Part of a small language model's weights.
Size: 14 layers, width 256, vocabulary 512, 11.3M parameters.
Training: 430M tokens, 6634 steps.
MLP neurons of a small language model. Each row is named by its layer, matrix (up: input weights) and neuron, and shows model dimensions 96-223. Each number is 128 + 32 x the weight over its row's rms, rounded and kept within 0 to 255. Numbers have three digits each.
After each neuron's rows, "fires in" lists the words (lower case) most often at its 100 highest values on Wikipedia text that the model never trained on.

L8.up229:139063134134130144136096059109100172153122099130092122149112146134096115140154127132132159125105172123135135122115150118081148104152097168160156136105098130113111127102198166127053181170118147135132132111110078135139170137141091096084136049127161062116157154110126120172144112149112126197140108122088132151146158150084104134135112172129148122182079134132186110133181196177196171133152
fires in: "the", "they"

L2.up172:110177104103161179154148142181096151134093108170129095142092099131152113143184141093129099194089067088125103140125141134122134114100079161136145131087083157110150093106122118116174119119122134170160168081073155128233121132115142078119076167178104060175154063134092118093165149132199153142106151093143122139096116113183157084162079160102131140103147158124088106094130107145159129158105
fires in: "two", "three", "four", "six", "third"

L2.up264:104124149192121157080242122091128075179197091117114149109189098133139163136089128168121067109142176113159156120110063133147124140146186146234117126160135103132080120163169166138150153066130078141120145154081102181146135151096127146087118148122139143086122156140101114084129142130112152123100128095089111096129119098085097096109117138082155116153134146157115180098138157155170118097162
fires in: "years", "season", "year", "month", "appearances"

L8.up957:209121218162142091148070114123132177168122139154145131118118167119143177116129150115093168100129143123139095138078110096106144124122124172181087065132081113086122140113132151105092085048104147109125139102111072120099151062085089160126164090135182098135137167092186139160142139114087136110131144145126154110084140071090092107157160168138164155064095120167108185189132115156107197118140
fires in: "the", "company", "they", "production", "many", "german"

L2.up266:111159092180168091140098124179042076080122160148168125166171117120111132122171097114133160181114144097093120138111148078159147158090156135133157124093093093101159166160172168129124141126109132141119119084111106125151139075101183103043123137188085127105188102182172123131164189084147140089094154101112194122085105093115171076130112057188142164111094190128106155089168107186160098089113
fires in: "several", "two", "many", "four", "no", "fourth"

L4.up30:116156148158137114143118081108113160086109112141102090091197151134149165086154195142107091154133151141139137132143112041174158136115131136145112152116099077142123129127109128109148143184130180182078111154138154106140102163138104159097045138087085153173093062129143196109117076099125078119146079177137125131146144118144100142118189072142153161157152076154181151116072103107111144148157
fires in: "also", "congress", "constructed"

L10.up335:105052082112148082144128160117107126096115114156157150121116076133128108074173158116124163105143125150059153169100091168129121115094142146147091133080139111131101184096094103131147156016098125184143131186123140182108100130163165092136140142085116140096134163088091076081089160122118160184166141163146157181091123136071125118136153162158128164162137117176111133079113082148126091162115
fires in: "had", "has", "have", "he"

L10.up591:143060118123121045154127110123127111124084059124132118122150091168158089123101178144095094117116101153135116097158139165138097018149130083139099125059138094138148100136155169128079151121145112173031139100102099162126118125088180151168150095157160140123151114115152149164161168062126075135121103149115086126131156156159172137175139158148102068129079137152121071088146095132108172106126
fires in: "a", "two", "born"

L8.up453:173110114188106077147197128179144179108090106172113160120070114111191133117165138109085121099178139152125062113099165167174110097101127104160136152114147170110137104134143146129157150122136144087094102094107141142130154121118166114096133095121111095093154112098137151152127122093155150079134113124154117072149100129122104121117136106095151165139118126095121163092151099158130109202165
fires in: "is", "was", "also", "been", "shown"

L6.up593:131089123115119171173103149134094111113104151119119147099151158151107109122117153162112156110152098135073140129184100067144162157137157067091144178088080116114119117117155158135162169068073089099145153197150123153134128105151170105147100124185114170103121118095123095075172102141118174113133106157175137111140128078138153134123141117098125125079067062153164119114117102073157071208161
fires in: "its", "it", "see"

L3.up92:179113130129122174144140148098121120128090116145128116129084153123143147179122130195118116153199115112165100098158085058136097173158115129097175125154127210179143200144168148072156139074138061072111119133149190092170112104085078123128120104141138170063119143114099133109068137142107155211123113128173128134144144139202103135148081135168161186116139099124131129063117110147155111114131
fires in: "it", "however", "its", "standard", "thomas", "heart"

L10.up397:155088099117121123104123051146144087124108173120149132115103113142149113086092160125130120146148123102082168120137170205107178151132141156164147154116141059104166111144137135203096179092127152143141121116168140132100119180101104182139136143080096122104132157079175118156172146132101084122170082083110145169170151116126101136220113080122078135032099107155173126126089091118119133125135
fires in: "3", "4", "5", "6", "2", "zone"

L6.up609:117165149168116104196144081176090130171134078123158113154115155141147160185132114111091176132145155062089109132065210067130097128178130130161071114135142052127141101145087155206158170109133071151103139105139178195121185085136177085095084064156128080132164086129152142134124165106078134179120166125141099126094108116075081145088089084125168113167091082158135139086148112150118117102176
fires in: "from", "on", "of", "to"

L6.up857:136099119156153169145129149121140121135127115131111106188086099108138142102085146135131145072079165129142101069131060142144123085147135119126170118141061075153120124098066180144147111115117123133125201092080153174094130160135172112096143149111142126132160139110148137105109202172103119085114077185100179154145062152190131205120145125150164161067100064148097148139055093210086100179060
fires in: "is", "are", "year", "can"

L4.up479:169182149080169118133143126105183117108180091069149097159144069116173155143138130138133158112145138150081161073090168137131140155170095078164111205143143136109102140134124144122145129147111149084092109146088158201095132073112158172081104161199097037156105206070141066156128176078092181093115164174166155136129120136127114193112142125139141157125104086126107180126160114086122124122104
fires in: "to", "of", "by", "from", "for", "on"

L2.up535:149135108115175125164161118144166104124008166157127130132151112130144120106167066138123167124080104161081126123166109148127092141131100171190125085174101157138166109171189120133140125185142132132128188045090119111127125080138156087101174143164102111053104088106119076118181127142146154102143164084122151123101123177123103061100127107189161131198119113099142128116081109068155137112127
fires in: "first", "four", "several", "six", "for", "final"

L6.up248:120184125129163114116125112173190102124133143109162180132132146153132126204139146109123137100189116139141144133105181124118055131110100106166148129147213103152115117080190084181145131141087186097142125137207150193146168123144132128110068152163185101160106119113083120127131079144207188125089084094154093148156140137108143172140148104133124154107123135149141166141103077132117146140104
fires in: "of", "in", "19"

L6.up319:139164168132120133139158115174140075156153223122135129120135108116129181095097114140173176165153161123144108057103099151174200129125065163152080179162105130176118140180154176124044089124107184147121139083156143107132123108193115175198110138071142107104164143151154118165153163097086121091154097149141187086163091156133102143074168095132171142134052149152079109165081162167083163210141
fires in: "and", "are", "or", "but", "is", "be"

L4.up736:113154134141135114137107104094126106120157149127117159087090180160166112158139145153099097121189078112089087169142152059144138107116119073118117119131142159100134152092126106187206106109134102131123103143126150147139154138107186137086127156147106095206133124190145143126143125109131124132074184146114164142127176094086171083098144125133186125139065080091137160124127146110171140110136
fires in: "in", "from", "on", "tennessee"

L8.up951:154114150108079124102089112103124122191140138136111117149204132122095116158134111164141126140096140087112124171176083154116143033071156118117097118119080147097104160058121103095109117134131149094131124176140144135058159107127087109080166120129150110104164041124121143162149154153120066131118081133121134111113122168086103128093120121151163120101087110165158102100170102150178199176170
fires in: "the", "john", "then", "slovenia"

L2.up208:117153128089153148116147110131106104122100097130136145083134113167164099134127107116151119055133132124166120102108150169165133093129107107194145133175058112145146091119086112092147144139106137143074098098096160095128117151149117160191146160143134151171112084102079117082069067143131143103134091197175099070075165056097138147138158139151135087167161089162070127133072066148126146102115
fires in: "have", "can", "has", "had", "may"

L4.up120:120126145179125178134155132148159052094164123112133201144131082129142142145077141093095128130082154160108106073128130083137121126148180114139104119160114134136104148091225221085121158139151085148183159131071140097128147141064149109084140142087164097102105112126151136170139173123135105031167108121150114127149121178124122148144130157142175152116096085164144135094116114124142050171171
fires in: "years", "year", "mainly", "initially", "always", "program"

L3.up733:143138152147096139153141146089173098125151087132135132117131117148163103135102165076103105148131111085148094055145074158168118149086142166126109139159071132162104157141128156061193158065108159102122130107057070156189154120085181090167127166119149113119147106096143182123109166123128028117202120167107142200126154179102136114113116143128116167114113096121175131104103171154098142129160
fires in: "years", "year", "appearances", "article", "appearance", "awards"

L3.up773:092120174101171145142173097137113111148100139122168112131115118080147169127114149138118167161142136136101119083067126138130167176142106096177106093128051107146147090110125135144176191129137134092101095115075120205093069098136162132097032173102121088143127111137089102150057153104082119108129090063156177091148103096144125142070143174116150149179117137110070145216096113115081153122136
fires in: "when", "then", "and", "about", "during", "least"

L3.up967:090134135139149164156096139176124170145146127134097186135096151090136119127166109099139134122127091115171093073193124095146208103160149093177102123136142128164179130176147107111166159161081088132120129173120135117106148147091148158069075177176174207150156072129102099110069096139155109124127070187136112078126091123118126050100143130160135166157146128117106112150098066102167092148162
fires in: "also", "attacked", "eventually"

L8.up710:087129164075090159205152125159148166077129143102177099145108162132108144111164126152152171099162080106096156058123088140132121155169111098086108156155138134161146109155122142117157185104104122170140116083095130142126126169064145103156073140129128080150082101129059117129135106110118168073101117121167147142160167134080091116146085107153139174179140192118155159146136109163136121113146
fires in: "and", "but", "then", "later", "against"

L2.up949:115112110156164105164163145107145092105130188144139216122132147086133138108117053118169130094130138137087115140136102145060168090064097108173148102178153184149090105104104148120126108154132094151114123107143140009114195122142197140129111135162167057092131139109170138128180084106192137042094113141095120143143136101144148085134075081126071121146067130123136145163124142138167147102119
fires in: "first", "final", "find", "finland"

L10.up585:127109095045208147132167105147184088100067151109103111139132133153104218089130170108090142114177101087142154109116098130092138123139139096137102100156152069127098137171134123171106098128154105126154093171156097129077136110151147101155131116134076104097083134077133061127174162117220172097171159084138145135169087126150104162124149106138104142122139037108163149114134061167135123097114
fires in: "with", "at", "in", "using"

L10.up906:152118117077103154139174103138103108125126142109134098140145112126203157076111122114135117131144146152109165129115048161069136132133055139089093127114158133034131146161143168165076134152153115154166096127122153116135099108101179155210107123134103105106147104119125104133141094155143132166150141182116149081108067156107148099113150182212096133195095048109147134159139106160113133149144
fires in: "with", "by"

L2.up972:065186114142134130168082186174106135138068113143095159090178074124144073123104074139124162060124112129145129123108091161145111170150049060206148167132115162151158136120124070101148123091112139110124158135155165069177128195094116145193145101160104116192157116121070070137199145090179063153134123146174099106108124090120124134110160146129127123152166131117161091145138083162132130132115
fires in: "had", "this"

L2.up720:113143108130159126121129158122086079082034146141124117132138088152179152127137155108087153062148191157126150078084164141138125092145072088208172161165077154154122097099143145068069144123093106102118146152098172112077104145108150093174156094144123091106131089107105083117069153087163109128149065172178139101102128123104108205166120203173137130110117048136117159120093135137115132140066
fires in: "are", "is", "not", "can", "were", "could"

L8.up828:103074053125167152133159152180148135150145155164155112101089194132104194184129131087121108146150149134131066153123134058123058143157124104144092122186136187147120122134143121178190190061144114067102128148127152130108098087068117126086125158131172147105140129150166124106085113156118125084123146105106069123145112175133151146147151128085116154117111121134119154096135089085090145147172
fires in: "was", "as", "also", "became"

L11.up627:147053146079150093119119139069091145165140106103163132153097169140108127142140110088099142076163092121125122148120068134126199086107137129117088125121112081109184106144126161127061097149128119123101113075110091164145093122060162139130127111140135106098126101147085176139141122123171078149135133182083057148125169101134075055175110110149112174091136147171116199080108121125140161137142
fires in: "a", "about", "after", "against"

L4.up197:149171150120176151173141115156120065137123118037134105133107153074102105164146157202089132088094119121114137029131134084128082079189114149122107156141156080127140086115184148122186132119074091086097194128180170137118189130154132130091028107128128086147158125128116126168102151094160151072090119142103191152107099069124137219153076121147138160154093174135094163159139108135168196099140
fires in: "of", "for"

L6.up511:130133093146163134185124116149103100107152151173137121124126097144121109126078151151141111144177094111093149127139113114161131118063130117146139128146196164195107166123081184122070134068107106139106089182162207135199115089137138103129140113113140071065134128125153137139050140118099187129136130147122168151124100142157143141070166154110183161123148098146065092152134135125112096139140
fires in: "and", "have", "while", "had", "has"

L11.up756:158103125192143184097127133134196075140171111131113189184133134141099143173134138107140195122121169110140158164124119122103137130111205109075136094071096107145143143134121147138094119092117116065114145142052046105163141111124106096121156144107143159103124080090146138104112185113105121120037213157135131152120122153081080177142165093084123138149112143168167139076085097059173130133086
fires in: "years", "appearances", "days", "apps", "year", "appointed"

L4.up107:122104141150130178110118077116197061150078080125154084158151155073168114180100143155149138116148164160128112114142117140141048105129094148143159147125082085102162136139151134105111143110162121073152153115170099208098175073201168200127121123143093134171106134129175157152115133108163116096139149121099143093109084091145139153134121091083122104148116181144098117123172182109154145126055
fires in: "of", "are", "the", "were"

L3.up557:101121145138129151131165119091079151104113219087142087095113129114084148154166050203131172107112141119131152128153088136158127104112135131085130166156149176141114176080152090096155103099156127131187108064144159179172161124121144108120127150176112139087151131086161088133097133076132100133145091091143115132153176122133124128152143069097163106111172053125199073129195150155116117176100
fires in: "it", "its", "2"